config.yaml
d_model: 384
n_kv_head: 1
activation: "swiglu"
positions: "rope"
init: "uniform"
grad_clip: 1.0
warmup_steps: 416
final_lr_fraction: 0.05
MLP neurons of a small language model. Each row is named by its layer, matrix (gate and up: input weights; down: output weights) and neuron, and shows model dimensions 16-111. Each number is 128 + 24 x the weight over its row's rms, rounded and kept within 0 to 255. Numbers have three digits each. A neuron's up and down rows have the sign that makes its largest values positive.
After each neuron's rows, "fires on" lists the tokens most often at its 100 highest values on Wikipedia text that the model never trained on.

L3.gate201:162080101118139088108150147124114162134134115147148125112113172128095120157118115135151132141126122109119116075122094100148094106119167108168170129127100138135110151152094129111120187091127121128119158092120130165133130110143082186156117111133124157172118124134135140113177114168169152116
L3.up201:145152124116151133173167140096109146134117101123136117107115107118070098100127114083148120133168116143172080156126140117149179164132155107172146128132132086139129090102126134119159163156101118119125159115131083135150141127082121185165119147078134093125174166113117081133120116109136104142
L3.down201:088139158111185148174130110149140136119095136125120149117135120113139134143210082128161110158132150161114144098144098105111121132134106149142090171130118128112138113132113126115130134108128083140085114107138144149113117111127122142139081151147114140096181153083154101151136158139126102127
fires on: "i", "an", "e", "ak", "n", "ri"

L7.gate652:107118122145095102106145112119122149068152127122135137132137110150173132079138087090113128139117138157121180134126113131115190131112126142158092130077109133136103139108136097159078145133151091136109145117127138111132147154178172119159125100124170091134150082162100151121111114071134108138
L7.up652:113115133107127108126115104136135149116131118120105136098142114130166129150084115140160125125129142081102178131144093089145130112131136127180114177102092189115106144119139134120143107087140153127105128180120078110127104165130131142167139119127186136142080117170091099136145160164152126178
L7.down652:133108102163120113102143126127146127101135147104117156150122120184123117096117058129134144115124113091156090145109149102126119101136136112170056157141123133132126157169136105156134099126143138150154149121124138145143125145090083140139114136109134137125127113157100105122141111136148105151
fires on: " Sw", " sw", "w", "pr", "ev", " rev"

L3.gate512:141149102095160140119106165201124136122143115129126115104107118135103157113101112108148155142109092128149131098135133144150139103136128096117127134095129165091123073134142114106123093131103167153107138116106105161121098132125140124110121115129161129150159134106132084127098139162117100155
L3.up512:145137164164139124088149173100124143088108152089078120113074127076114116140180118135138092169153123166150113109124126116113142102123120113141123107117061141122131121139068143135132088129129130131169123101109151158116148101142069104125118091140123137122126117103127114121162127160089169128
L3.down512:164123134133100127139123083140122103123165093125093118128138147096100120150116128118138148135124117103118124166161082123111126138140177126116132161106121079102134132112167123126164122154094132094111109141115166151082162123127127107163153139123100136123124150147131101129133116129147100112
fires on: " pre", " occ", " inv", " once", "ve"

L7.gate196:148163117119068109157132097083161160097086153102135125071173116109137113107079125123093150132148117138134155096133114098070131131119145111115145148120154111140141117115121132144141070157097147086118114179155127141090148124091125133121153186139086120106144154109145147163133150079156123141
L7.up196:115156082137116123110141157101129120156147159166152142112100106114162161123150124102149091143142116157129137157161154190183109131164142117119154138123066165133141142118132113134070124174119096130142107117161107166070127101128128091131130114127131130136136125146138119183145138121121099134
L7.down196:131153143133133142098104128134117112124159119164129128096111114156144134134086120120108124117126137147137111179100108104121138099138141163139114129089131102140105165086139163116149132135116124078103120159152124112124121116151107126179119144090093147142150115118117126151142135113132110126
fires on: " for", " (", " in", "ied", "ent"

L4.gate668:120140123128111132141081145135120110136110146068105155111086092151163164152126167097147119128174118140124126082119113137158102116145082134183126145159182147135145197157161123127111119094113104129115117133145105128157099122153129109176166111110130116136127128125095110111103144194078126173
L4.up668:115177139184101133163152146073124073095086126143167162139114102107154123116137143095122133135113165174139130141149127141126148091126164112123123125102124098141157146140116176118069156148116130118112124103128141113144154143138141117146136135152111149125180135149131169125101137109166090139
L4.down668:126153123138154114100140111080132105114149121095123124145128097110127162097142161148145134181135099105134084103126104173112107098121132114153121149125145128142130183154127100133113150111141150152088146111109150118104137180140112112104159131156107157153148088144118136106090132142142131154
fires on: " G", "k", "z", "ag", "ik", "y"

L3.gate84:176147117161136116112140159119149136126115133135144140139113128116129140120109159112132133137115135114176128141070126110132139127129176088129112121159128114141124133110127164124136102172106174146108100130138164132133126121138124134098149116091125089118194133113134117116136163111129137105
L3.up84:099141106181178156137114128141158168126147103140116145158107133096153172191099060116118155144132171133168149141134104119172101103119110161146101097131117119153128146110142166145097114120099117104100171162120158102104126138151143156152148088136101117130142146132116138110110125116131132108
L3.down84:109147152123124130141110144155135175119168166104101158131153134094130105145149118112110107130122163175124133142129130119144089131065156128174175166151151121146132131081129148137121112151134143131095109129115158133110161129156158160118097106105141131156136102121135105119141124106109151121
fires on: "rit", "iet", " Met", " det", "et", "ret"

L4.gate755:097146123112125147131103140158144126142135122107130131128155092139158163095107138124098065120137128149151136104130143118130104105140156141110100110146151106129106134089147118194118130113164121153099102154145102123093135119111083101170175126175092119123032104099153175124110129145134079140
L4.up755:118138111175114130067143150142131145161125107127119128143084121161083155171149152134079157107127117121161132161104122125147150123150158164108133136140151104139151135113142158108126155116133143162131161130126113096123121133121105088136096141145106139125140112105145151078133088156119119173
L4.down755:116154124137179137171096110143104169093117146115126154149124092139135150170111148107134121116163137091085108136138093163119102150125116085133128139120121153112133131107105139116168150125115108101119114084134115142133125123196133116113162134135160121087121104109175139090184175113105125111
fires on: "u", "L", "ul", "an", "od", "ong"

L4.gate506:133110093148129110105105112141168118154143078098107128131124098107121142165132163114094197129105132078145137146115108068154127132126117149157108121111167094108140083125090086136129148118152144138144131101128113099138147139128088155082100101166107126129136135091196154097127133147119083149
L4.up506:136090151104099163141113147137084119092120114159137174076077116114128117134126127138116096123098162121144129106146103151092129127150113135091162086103121084127098134167103187126113137150125126110141114091174125121139096160081118131140063138167092109123112123082095122086145140094120121076
L4.down506:128150075179113162153111149126127105101106146121126159107137149134165104169131099111116140126110132131135168079122142122133132183103129113129140116089089130142127136098151122162117147130110139096128149108114117108120129094141112131133109134161078092119140140160113167116161122133132151118
fires on: "ing", "ed", "e", "ter", "O"

L7.gate480:127120134124101079148147134127096165161122101127116130123101130128123160136144126116128151156139131148177096114099146148145145115145140109150119147105156146106159110111110212152129128119137089164123132129141102156158156118117135190137091107130145115086099160071136134173155127136147155147
L7.up480:157106152117145105161205123138144142139181130149121093112108142145084140136142132113159106113171154106107146124161165095175121132104120100117178147130100147137139126157171136125161129088129150113152154159127159129117146094108100170116141090149117151124146141160131077116156129127092129147
L7.down480:114101151099122128118134130149093139078141121183120088150118147141143126068131133131157150108118129134127130122139143104149133095130195089091135114134115168120141159086171192127125123141157123151155112090124139116210083118128159110153124174090107112161121149133119123144142145186159111116
fires on: ".", " |", "le", "b", ";", "ra"

L3.gate251:137161128113104109168122163172111141094127128108089120114083109136101088149129095115103166154144113128152156163135150083127097076131142149130096130136110136131138118060135159114138086105115174130142148113139116134139089106140145135157138133151123105162130117140092114116128134119135104131
L3.up251:138110182118093152141098168107148143081118171123135110128129140112137190143136109102133083135135140123140152130144115119103130150122128126135159133133153132106139112122129126108113147105133176136137165167113146137148141150152170161154151098149124130160165133149117133141128117115146090124
L3.down251:161080141130165091122111143115123142120135164127146122122186119109106147072126158107130104142150115144164119149160119120153160189133140124125089107129161145137142117146142141137128164104106095104126142142131095128135115141092145113115174153120151112160132110159130089155131122100158103141
fires on: " tri", "ri", "ra", " foc", " Tri", " ra"

L3.gate306:135182136087157140108148131147154098095147147091147089125137122107140146100102122174150166123105132116108093115114143126136147135111064118154139139135133143095142096175159098112117131075124128135135145129140124137121073113137107114119154124090122100148116131134135125150128129131126108090
L3.up306:102127120151124130141131097096134151113138108109128136140149175139102125123077111094160122147112106180159152150151096119128118074120121157099135141122088099187100122092123132113070141182132131087095149051134141102125161153108144100115142139154157117109218139119091150122152114111158096154
L3.down306:114126130097048126140156078113139130126111149149135122127102156142161119109152088146102144078128123133144148112141145158083154100111116098125140083107149118151155152122102124098112146084121101171177133139115142141151103102133151144132115122145068162133113185134122147129080160112106107159
fires on: "s", "ag", "u", "ve", "y"

L3.gate403:145145130146119132161168098120121130107149111124115142074156120099186152100148125097147159139136145125110104101122091112130100163165107129112125143122142058136119135142137130110160117127134159124181103114110127120113184156147128098131117119159070114096101122066114133167108158154177116140
L3.up403:097093097164136137082103128127154119150143122137137143093109103104146159116151125158077135095135137124149165079106072119078118136140162096144128080161126137157102090140091174108120100153150125098115133134136088115136138144133086116128095103150147166124167085121143148141160115161137117088
L3.down403:119073147122153154132093111165097151067123132166125120097120100159127110108130124135093081127114132117118135114129102123111136122138161103097127086164128135142097109147079137130144110149145122119123085131081082118074122132113075126136140114134083111135134124127152148125152121086142127117
fires on: "p", "b", "E", "ib", "omb"

L4.gate254:107152103200182122111150089156137134110119151129129065099158128134129128129187130093161112146125129080138080115169150166146111135152114129140122114139109185116079142145104120100097123093138127144135163175089110136117101149155097089116127130135102153082135154162142130137108141161130155141
L4.up254:131092102104151180123137113154107112109128131128129097158120111149171116143173130108095095141148116087083167155151141121129129178125112125177121126146080156133119127104150125084146089136105127093116182168132128130130192143161107160118141175136123171135135141125114120152088106143119139131
L4.down254:143118114155175185123112134146126161114117136138151128129128134142129096132116127144143121139132085099092128140113174139124106182128139169135116145124090177067143132099074139096152169134143150153122133103098137103138122187137156165119122134140097166114128105155144120150148155147154135122
fires on: "and", "st", "est", "ire", "ro", "ach"

L4.gate690:156170146121140123169125146154114075109134121128152118087151125081145114163132142132129180133174117117110099145111122112123091126121147130109086131147117137137107135130111171093119147104105145117133107093150166115100110105134101151163106133136126086140146162134157125135136076097083117143
L4.up690:131132173136177081116106136107119108118129160147181145124156111122168128140113126113111128111109118082160115162103106115162136146151130083093110115111127092100169132154145177139115131129096136084138127155131158149137123171188089159134167132109158154144107168152148176136137092133223122129
L4.down690:165125116148126101180136102128152111148161117097186108125122137109139114177109115139137132143152148104092155102166149127072139134151111096119151098122089109193100102100109167136113116120098127095103148110125134118112137095153134106170124120157123181114101109116168136126156124123143165135
fires on: "ill", "id", "ent", "ake", "ey", "ell"

L3.gate505:090125143155160113131126106138068094128126111139123169131127160113106131083080117160091155158128101096116104123185125156113091138154088116138080132138104168111161133136167112117107076119150088113113118101130112118180124134124115120145133136129124075138172138074123122139071163172171154142
L3.up505:161147152136139081127166127136105132147119157130132125142163136122144167100119100160114115157144082098123134115141100148118092163159117125133084161154159144148123136140126157123107095122110134135130126120103116088150134112137077106122137114169133098146051104126080150173091178135151108123
L3.down505:130081148114168116118138127123125141125142152111134143131137127119116115140091124147123127138108095131183144117176138129125110151102104131134112135124118141147144118143160132116146129104162134132124113126097098139133130119147152108138140119152100138150139112155111138120136169115142084124
fires on: " Al", " Ex", "Al", " Cal", "x", "ex"

L3.gate441:195154125127127138136149124122102155105159125120147149144119150113142145131110124116138148143134108096102188156130128083091138134150111136117127156117053122091112104079114146151124121150132117113134130123108149140156148103143153107120100139147155122167104119109161111139135126137164100112
L3.up441:122127096134139135103163113153163150159153138184149143123144161089148130105131137169147134123096126132141158151074136172128154157157105102150104153103144168134162116116105148125129156130135072106157049114094152082174135121096123162103159158107149110143139143141129140149126118125117141085
L3.down441:119121121150113173138124119122098157125147160105131147096156159125140125115145138126117120123171122155113099108113165123114092192144128120154129105114130087118130130143084133141132136121158118104137134119122096134128144128100137145117130139113134145120152134133130144117141096143167132116
fires on: "est", "ed", "ant", "elt"

L4.gate644:135153137135149080149159125163089046126080115072142133133148115120118110145124153122132200165124134102148134140105110071126123107122139119144150164125139131110083106113146092177157155127139138138134121106127090132129138127120109107088113133137108110101108091126136109158108186129141077154
L4.up644:095093170138133111163155079133124124112133160104097140104088129113128102128113100112152160174153158120128084129118147103164129161134109149135157120135138120152142092090086111156077116116156137134080132096145128119160154129152117149190145138117160136119140096178174147163120094113179106136
L4.down644:160086171139126133159150147088145110120137099114151152119137162127135159125128148079126115129077161139116104152142141155108098157151116121144171136144097100173131103135135134156081165142123151155109107098116140100144142106110128149130128131095136118152117149123181125078147122117145098106
fires on: "i", "ell", " Ma", "ent", "o", "ella"

L4.gate96:148121141099162102126131152140117107096096140098143096143133120159167130147167116139151162149156085126128131182135135138070089114095095101152104150102129153175084140147088169135136151121145123139139094162148116147112144118093109103141105123116129142108137122121136144170135149149161112134
L4.up96:110124084122144133136113144107107131142114139085102120148122096180162109150138104132102114072104150119095101134100135152135106153141091158118113146117168135120121146156101112149141103134130118147118118144144091109158099135117146089076083115169151133094153124125090134110139152113118132123
L4.down96:118140109118126131115122116115126142108131114106153148169119171139105110147176114151115127075114127120156098125130165109115142146145144144103112102133112144198125122146143137162153128128114185154104143141107165106114127142126128110096092141125122135130153126114159112171124112113158128107
fires on: "er", "ark", "ight", " broad", "ower", "ide"

L7.gate287:112116139164100110123099133115127137158119093092164124130132159144128102140132112113083126086159138108162120138117098096126103114171099149130163106123142174152136147111122109107132165116116084168106182132128137176159091129121151158109128095084134134131137135101077105091113097121077139126
L7.up287:122103101158146110148146127109136091167122111138146126106114102137103141088149133135125164112110131147148134152155108088071140127148135137162122137134160156140132157123121096115113107100108127105105112169115109131114143156144110113129120080100099158144130134158087111138153099054121100126
L7.down287:138084160093141155100132137116105117151156119090085167152108116144100119100114120159096138127098130095135136107126136174155086091132089106130150134149123154104105107117122129131138107111130078121099137090149131145139092131114163137145073145144146110105119111129157131123094118166095103104
fires on: "\n", " '", "|", "—", " \"", " ("

L3.gate145:132082105159128160126108127152172085150122107158117152145127169131128142126132136127164126135108170115104133078112129118127082095125110129127130155147090136124118151150117116115116117131168101121144126168133143114121076183155169147112170147112150142126133179175105096125121148125145149132
L3.up145:133125113158137155132127086134129145127136082177114112186159146097106118142098088137159103122110159151148101107130173129101142110145103123155144118150118104111132142116145100119147111166131136158174128101129131139140148137176155107170157110149107148136115113119123068130113123124158134087
L3.down145:131134093111128161152136110114073146123133078142131153138129091124123100163093102126161128136100124134126115125076141101128149165131134134112126125113155125143123127119109132106149131169084130149147139093168109144122125124137167143124115141134106156084133128101133123104150097124143139082
fires on: " com", " pl", "arg", " compet", " mov", " agre"

L3.gate140:108115114140149104109068139140121125118140103123194092101102119092154104165126161093119173121137150147155127149159150125111141065179134137091147138107145133096163157120132101136119127175097146127101095132119130112144095105094113103172101131092099154106109142132132140146115181103107137106
L3.up140:141126099160151188148121103125151068117106157145120124128106100115128128148142112115151158143144168132132119153166155119115121150121129152119129134164089142172146135119191143131139142142075144100111140132143126146106109136136142112131152137118117127083062135154115117117106140147098115117
L3.down140:150129150171143095116103114108139142101083152138144131132133098126176131087140128118151138119120122091111100100139159130099116154152115097099156150118153124148154081091114143130136145098115144108138127092121124136157122133103088126118130091135116104160097146147148140195141126138134120086
fires on: "ag", "og", "am", "g"

L4.gate527:099156124154148104129138169135104136136158148146117131096172094153163128095089133109099105154091146124111147111205108149101080145056122106108084165148158097160129148120101143127143126124138113118160090140125093124154134142160120100146110101129100143126115090110150128131073118152152148107
L4.up527:138165096129157173163093111108161134116162078154083142138127167145109112110112136147162130121108128121090123156094129107093112145141123130148119117148077124110091163119127161104146127141139098167113141135118098165140092162188125147134123119101135145107141106162121195123157162119133137126
L4.down527:109155087151135153132138118088108090098137111140153168128129098122133136144132203140160088106113120120121148107098147106110128098160160102113148088105131121100117142178138163087125140110110148141102115106133129080136164141159126143095178167131115160113119150115156137127152124115135135136
fires on: "ia", "ria", "g", "ang", "am"

L4.gate704:112094101159128137152121113164165115129170098153158158145109176100138094110132110149128158119162111133122121134135104144141107136153140153162135097106131123121148134145106093107089169130119126137141105153105173146109077126114149147174104133111163197156115155160152119156110087154147100147
L4.up704:135137156162137118136115164145163112098134123120188166142143120129081138108096153162135125138096132112144145144133156108114166134136104118118134105108152113166180136122147152121082172138143165110181123183131089092092131091136113142122147086135125107168139131121108087131144088099131165128
L4.down704:141125139101096141118153130134168170114152123175134127140141167126123102082141139150094133116159162154161108126132119111082140132096104089115130155134120098144121155165120139094083110159137101132105145171130152111106141133160167070108073128132181066079095120116166127097152110131134123097
fires on: "v", "av", "ev", "e", "ak", "res"

L3.gate573:142142077153117120126083100121084097118082139107145112106145108125089083114142118075137162127132136153158122144152115123147127112097097139146137173111155119171088114091113133173141130158147147148079131127072123108101105122097114129168135134125147129128109107120128137128146134120101159119
L3.up573:139140125116158168125145128123105076117113085097111134120141146130141125092134143121157123092143132134100102153129136140079126085091145135154104129123138152136117133136116089144100113168090111136117102138177101182113121141135138147155096118136118100151137178104125092108101081120082098122
L3.down573:138162104115167169144180132082092106158152123115141183127139136161110151145105114134141167098146126145088156107115140122106096143113136154145131146091107148135132075130132100126118113160128126149071134112135107106095116118126144114110137122152096072137131158113131125153135069151120139148
fires on: " dep", " disc", "le", " en", "iss", "isc"

L3.gate149:145116100134111100097086131102117126217131119159134151106068124094096116115116191089132102127134158127155155158158165168117092102189140119132130142091098132096097144080162089165125118131169126172144149133066109116108100123112123123168147157136123133115109100114093158105114099118112084134
L3.up149:143141128130125113124153093167139095128106143109121176128136082122151179103102100150130135140098150131091124125165108149177110106183104139107115094106103131172132146108139125128103155114121109139126114141125065164169122122117162175128168162181113152117138103137073128154110110099112124116
L3.down149:162139170139130096150165101115139159133108106089157151176125104149168148106120132144155124094131147139057153130131151098137132156126085104086139099146116144113113148139156122169133141070140141114102127110137140159138098181122127126084150128157159186142137129116148128141181118127121166113
fires on: "ag", "aw", "ah", "g", "erm", "bur"

L7.gate740:131165130147121146112130132073141156088101113126137112111138115157124111108132117139123152123111121116121117128188126107143127113137147120163119118114106155121075090095123105110139093147114114114130106163143159138096148089162094134134149124164134137109130130075139105095141104105138134140
L7.up740:123141114145107169088115141085116147105121113135130117121160149137118144154132146147154166137110121111127102175121113135119123127102111111151135143112122118150109186134071134109138114135149142103114152091118170152132083160119107101136104122138190113147137168123119112120126150139097170129
L7.down740:078183131159161102113117149122089152139081123127159088141115124162136104129132134111110130141172146129141151124172176116130122142145123118120104130106162102127121138097116109098109083132152109136110123137152110089134114111130072163100107093103086175128101147086110084147087136110173078162
fires on: " (", " was", " is"

L3.gate498:095164088158101116166114109166040149122098120084142146098137109098169141147118118131109085129117109082144123153067109144111141109138100135101119141086128138162137115125133127137094125127143132113128160153138148183130144128147115122100128112137096151134154155112122117119105149133107109119
L3.up498:157158124109167151133129071137099142128153123128139097136116106120133082134099138110129128122124113155122110122120099144143139127166119107137120119097083152133180120113092108147108159095119099131147141128162122118105160134157094155099144120137162129138130075128147126166124129127133129143
L3.down498:098132123107120138107126188139132165123167137128129128117101149093134181129116102099139129110102118135126135160178176109140155148137133133161095114097095148155176139091149117108137134142098147127156130132143143119140106111150130152060113126132111144132107108129119069098153154132160092135
fires on: " st", "and", "st", " ord", "ile", "it"

L4.gate371:177163138132134112137137118120120131124144124142117124121123129094090107126146148152122130189122178127177162074154147085115141106105126113141158108153068142142106126106132110155146118107115165130118111107171157146129146124100129131141136107108169159147083134147147151157123150137178145158
L4.up371:146124185114139149151118166084151135114149087108168158123142178079114110148180137145116108133100131150130168157101123139110170125132132111120082151080121160128139154128137146092137129131090101189109109136117129157148137166104151117124131150127126150160129182139113122110154154117141139131
L4.down371:156139128117124099132118137169158147045163129142119150104092155115127125148157139156135122137097154121113148145114149143120113131120076117119146130142148106129145127130124135140142137110148169123137130165137168165113107162139147109112184150085152095154114155091139142145123121112121100145
fires on: "ad", "or", "re", " North", "en"

L4.gate342:070156077161145102122086076092114082106139093078109129163127147108152108104138198133136174121119166124103133153131147125122157131142137153177167111115128102158112145123173153132149129160110152113126106086155130183084134156151072111130156140164145155152106097100170173155139111127130087121
L4.up342:141173122113119165117094132084165096100084119114103114164097096137165141137119125152162096138135161142134106125088143103126118148097166127154129108145097124120047115175055167106111100145080105123118128162150134156098106139136102100135109138161123129108143143147114116105146108143170143143
L4.down342:141115153120136084143137116145131137150126156126132138117131146117118114136122151137162171135127158181137102135167125140120137144108087128116070086144155153126146110109113134142095126158147122071184137134107107111147112147116133150109123090108140130139136126181122073098097097123117143103
fires on: "–", "ie", " (", "erve"

L7.gate410:154121108148113104100121117150109130129097100107088110128108120146170136097139147129096168131094162126175118100100126082129098101156132180130139131165102144144141124100114124143124159149119163128145143066138157143105108151156124111115159163099122119173110125119185123110093148096108152120
L7.up410:157124122160124129123132136149112160106095107111129126153167118113116128120139122155122149191120174147113139144129124081120113114138158140100130130103156083130155139127141112134092154099110166126139119131145111154139067113125152129123135094106115116084101168104110120100093159121130111156
L7.down410:156129093102140129131130125121153105159123165115129115145147151089112116103152142137114105148169126118170110100196207161164114137123135136098136094123135125120100147091119132128109106151139115137138153113113090142086123157156127170118144122108146180128143101159136090185124136092154145121
fires on: " to", " on", " of", " from", "ing", " for"

L7.gate418:115136130145128154111097171103115132121124120111112159164089102127118165162100124121134146121087162093108141118140142126096172107123114086139133103128139103112151121102079130152153153184116143122114136129155138110143117141099145068111160095155164148177131163144170109158106140117136125128
L7.up418:136134180131104114149144110156114089135146111152144143114123157107142111120148110162128143173103122100103071092132136156066131130130148155092102096105154112122172105133116113141159108125134126142121129159136162159099118133182125117108145132113104092119151107129115130127089150111108122154
L7.down418:141143153149127111121138124134114112075110099115161106129156172113068087120142131128072109160092091138150102121143134090134136140137161134118111117139090142146147115154130139179142163109117146105112086147103128117117126127115114123101108132158123119113143151103136110147172111121149148112
fires on: " used", "ing", "rew", " make", "ed"

L4.gate541:154114106121080108137128143135149099138120083111096094113109112121121137127104174162121137127163124124120118117102148108077140125108145143140138154144129127116133146103173094146119125113074167108155128128157144153116116151127079113134111144080144102097169139107158124095117146125093084135
L4.up541:163161153137169144143125122099138107125127139137156155127138131099109113138092103163128119091168139128123177131127128164129123153165134146155098074128155145186103151149080116117177128167132100129138137099150096116152126108144123099131070131146124092099164143115142128144130124121123146093
L4.down541:099130135135137108112110118169180140127115188123158145158124168109131096080133101130149093136098139115141118081138144136122139123135100109129123090087137183099155128126173106111098089141193082143119075124137128112112141112081169123143120125140125145144133106128131122131113097122116120141
fires on: "ed", "r", "ing", "es", "est", "od"

L4.gate415:089111154128131142098100134138153114102138134124107132103119125139154083091128072107132149142104136116163143111087128116137133109114098078158115115150097121165135169117098092121133097113123121122133125081125097131138105142173092202168095150131135078134147141053116128131182109100156134131
L4.up415:128154100109127064166128087146114165120152088140091158136127173119151108139154120093150093140116110125120115149170135122135136107116141120088138168152142140121128141134140131123092088098115096107129132128168144114096098125150083109136137103084080122136110164132097090144112086142112118167
L4.down415:123143145120142146133088102183117118097147119120104123140134099112118112133136102144128111100137127133126152132177105119123096158174110137099130147157128126175154135148154136160106135123108135138143122124107090149098155136161154097125188117123145094095124120156114103140169155145131155135
fires on: "ow", "ows", "ust", " Bow", "aw"

L7.gate29:118133135104150118114101179157102143148149145106132104099128164144149133122138120110086101100118107172146092141154138100131140136165139138096063171124145156112153112095117108108102129099164189126126127101077114122142131119102106151156149113122155158136126108142134135119153134124113129133
L7.up29:139149138167123104131106153145155150122123154123162082085138123121106118117085147115138140172097130129118086149112110093127136161114139135118142107132124140108139099161130133159108109139087127118133078130102114120136123113141161097139078129141142154110132075156143113105105111125116135108
L7.down29:144101118149151112143130107137120135170129173144151149148157122139143136150145151092139122083146115144146102087139138120093093125145107128122133135130117154129115129065121135143151135173179092114117191129130145131122106106130144162131134079110151121122132126122155109160161126140165122108
fires on: ",", " for", " is", " a", "as", " of"

L3.gate766:102127124145058177171137104133115116126106148118123129107144109167133100127119150107102111156117141133078095127067116136183125161142131113158126115087133174153138131145139146134140122141126127107142146135116126126114126099118137132157151101076094122123096114063108130121102166090116140129
L3.up766:106118106101122153143115109122082121102130140104152126175100120129122092102126132096114115160152097116133149112121131148150138119168141127105118120152130110137069123131132171121114104156150151091138146139136100123134136106135122137114092134086092082149081116125099118096130117146135141184
L3.down766:124135127103114169144170106184114138107146148116143180182070077165137116118156140127108117140118113120109142109124133161143149098166108126121122164093157107124149132137153097114100121100167095095136122123100145165144144119103109167104135096097141108121076112120098144129118157147144109109
fires on: " At", "ater", "at", " Cy", "ase", "y"

L3.gate405:141106107136107110122106110098130108101089151134117137162127180085126122135100110110142114144106102106121083119133131122128143154117158119152110111180132117123111137133113136143139106114128142105136124158179163127103115110105152123126147143137153143127130143110140157149120131160148123164
L3.up405:136139140175112157120097163077119132146120163180129111117108166115077113094100136104121132149140082088125134113086157144125106115102111112095124129089129122172104110129131119095172105139147140114171138146143101121122101125195152132131090142111117056129168147095129119138079134118144108112
L3.down405:136126121114126161096104105153112096136100113126102105101163136078118154181171140137133131175143121135142116160152109090131137117136161150091126122123126120136110130094106105123140097148133085102127078164102100136177103097158078091116097117092133113130110156123129118162138143107123076094
fires on: " where", "out", " which", ":", "i", "eed"

L3.gate37:124182118109176148144121127135101155097139101110154123065169142115191151128121137092147107120083155135154171108131147105073107131116132094112164119177173176155120126134174129118143106157095133125118133144129131115143144138135140160083147128142083105122099123090128101143133136094116146138
L3.up37:160136114115116085150146119131079113146148150145081122141097108132137173156095110116108121139102120117103125124177148142139120118132140139133094116132117118112124130092092124120106108144160143085127163093140146127170133109158118123132156089120086114156120118141128124147121096134123104138
L3.down37:133129108082158113138125084140117150110149125088144138110150121117170131128120168096109096121139107157119142120117114103177149107180160121142143144104120082120127147133111148079119114128131174134136157107065149110108161136135115147121110145150143128131149096183151086140168125099102119132
fires on: "at", " c", "ats", " Met", "et"

L3.gate175:174121078087129100164097120115115133159133126159158168107134148131183107100110119155134120125105132129120093138132125096088156141130086187175136140171117155124148106151124111066115151105162136143134134121130094121110148089133146111139153135130119087162109123076161150115066111143096136111
L3.up175:162107123145115147145124125156123103125118112129140133116105135155132121130137151195081128121138158106124059089127132145092113127135131109126164168144083135179179128136146130139104125132097111139115147143144133119146115138141104176118106134146102177124138089118136143111138125159138165161
L3.down175:145138154113159187182125121152153113112197131154104117129120097108107133123148146137110126166135137139093153113136139094137129159124104150099121114108127157140112109113091129071130146076126122135132125167116132090116131133130121089178125184116132152112172104122092121114116131149118140095
fires on: "g", "arg", "p", "l", "isl", "b"

L4.gate58:104107134124154124135121129132080111134124110138134105145146125149113103137111158081108137120126167141112135105108103103143145104121118162102119138113141127088124086085096088165096145103128103146124148125130141153136142120121126130175088139116130138161094101159119176151175162122154122161
L4.up58:135127166113137166094130122116144130118124161143138136133174116136088117134158121123116170175137123173111164089129182138116091138137165146166120126179116109107120131100086170165087116087113091129126151099178149140151124131127161124115117122084141123105089133099118121177076139109110115127
L4.down58:151156172089108143098134109128131117124126162172081133154176134148148118119117126096128108166109103086115090093133120140111156159094138140109147137075155118146119093108113156128133207092145161141173118163140111151089129160147139146106140140159097087104158143194149099149105110147134161152
fires on: " to", ").", " of", " built", "-", "–"

L4.gate412:087118113125106109125138139129115093094164124130164121116087117108192124089101087138154105154086123100133111129159125115108122119130136170084140146102087158141139146145154131136132083126110157154094159137152159151123111095119158116175093157154139113082145128159147096151090107112125166139
L4.up412:106168113102136141106094149122148130160119164114094097147129146146122141069108136126125125152152092108139131125123140115124122158092120136112103169110091103150146115087131134103163123138136176135118107155082141118100101147116108147132162148159157133110137122131148131121073146088124070143
L4.down412:137161110126150177094108083159146161143114111133145139112141147153113150117127110128155076102114140080172082105112161127196129109109093123162082084172142149117132085119128145130092167124146103110108124147113159154111134106140097119115152122150089128148131113146100101156126125111151159144
fires on: "w", " sw", " Sw", " cor", "al", " comm"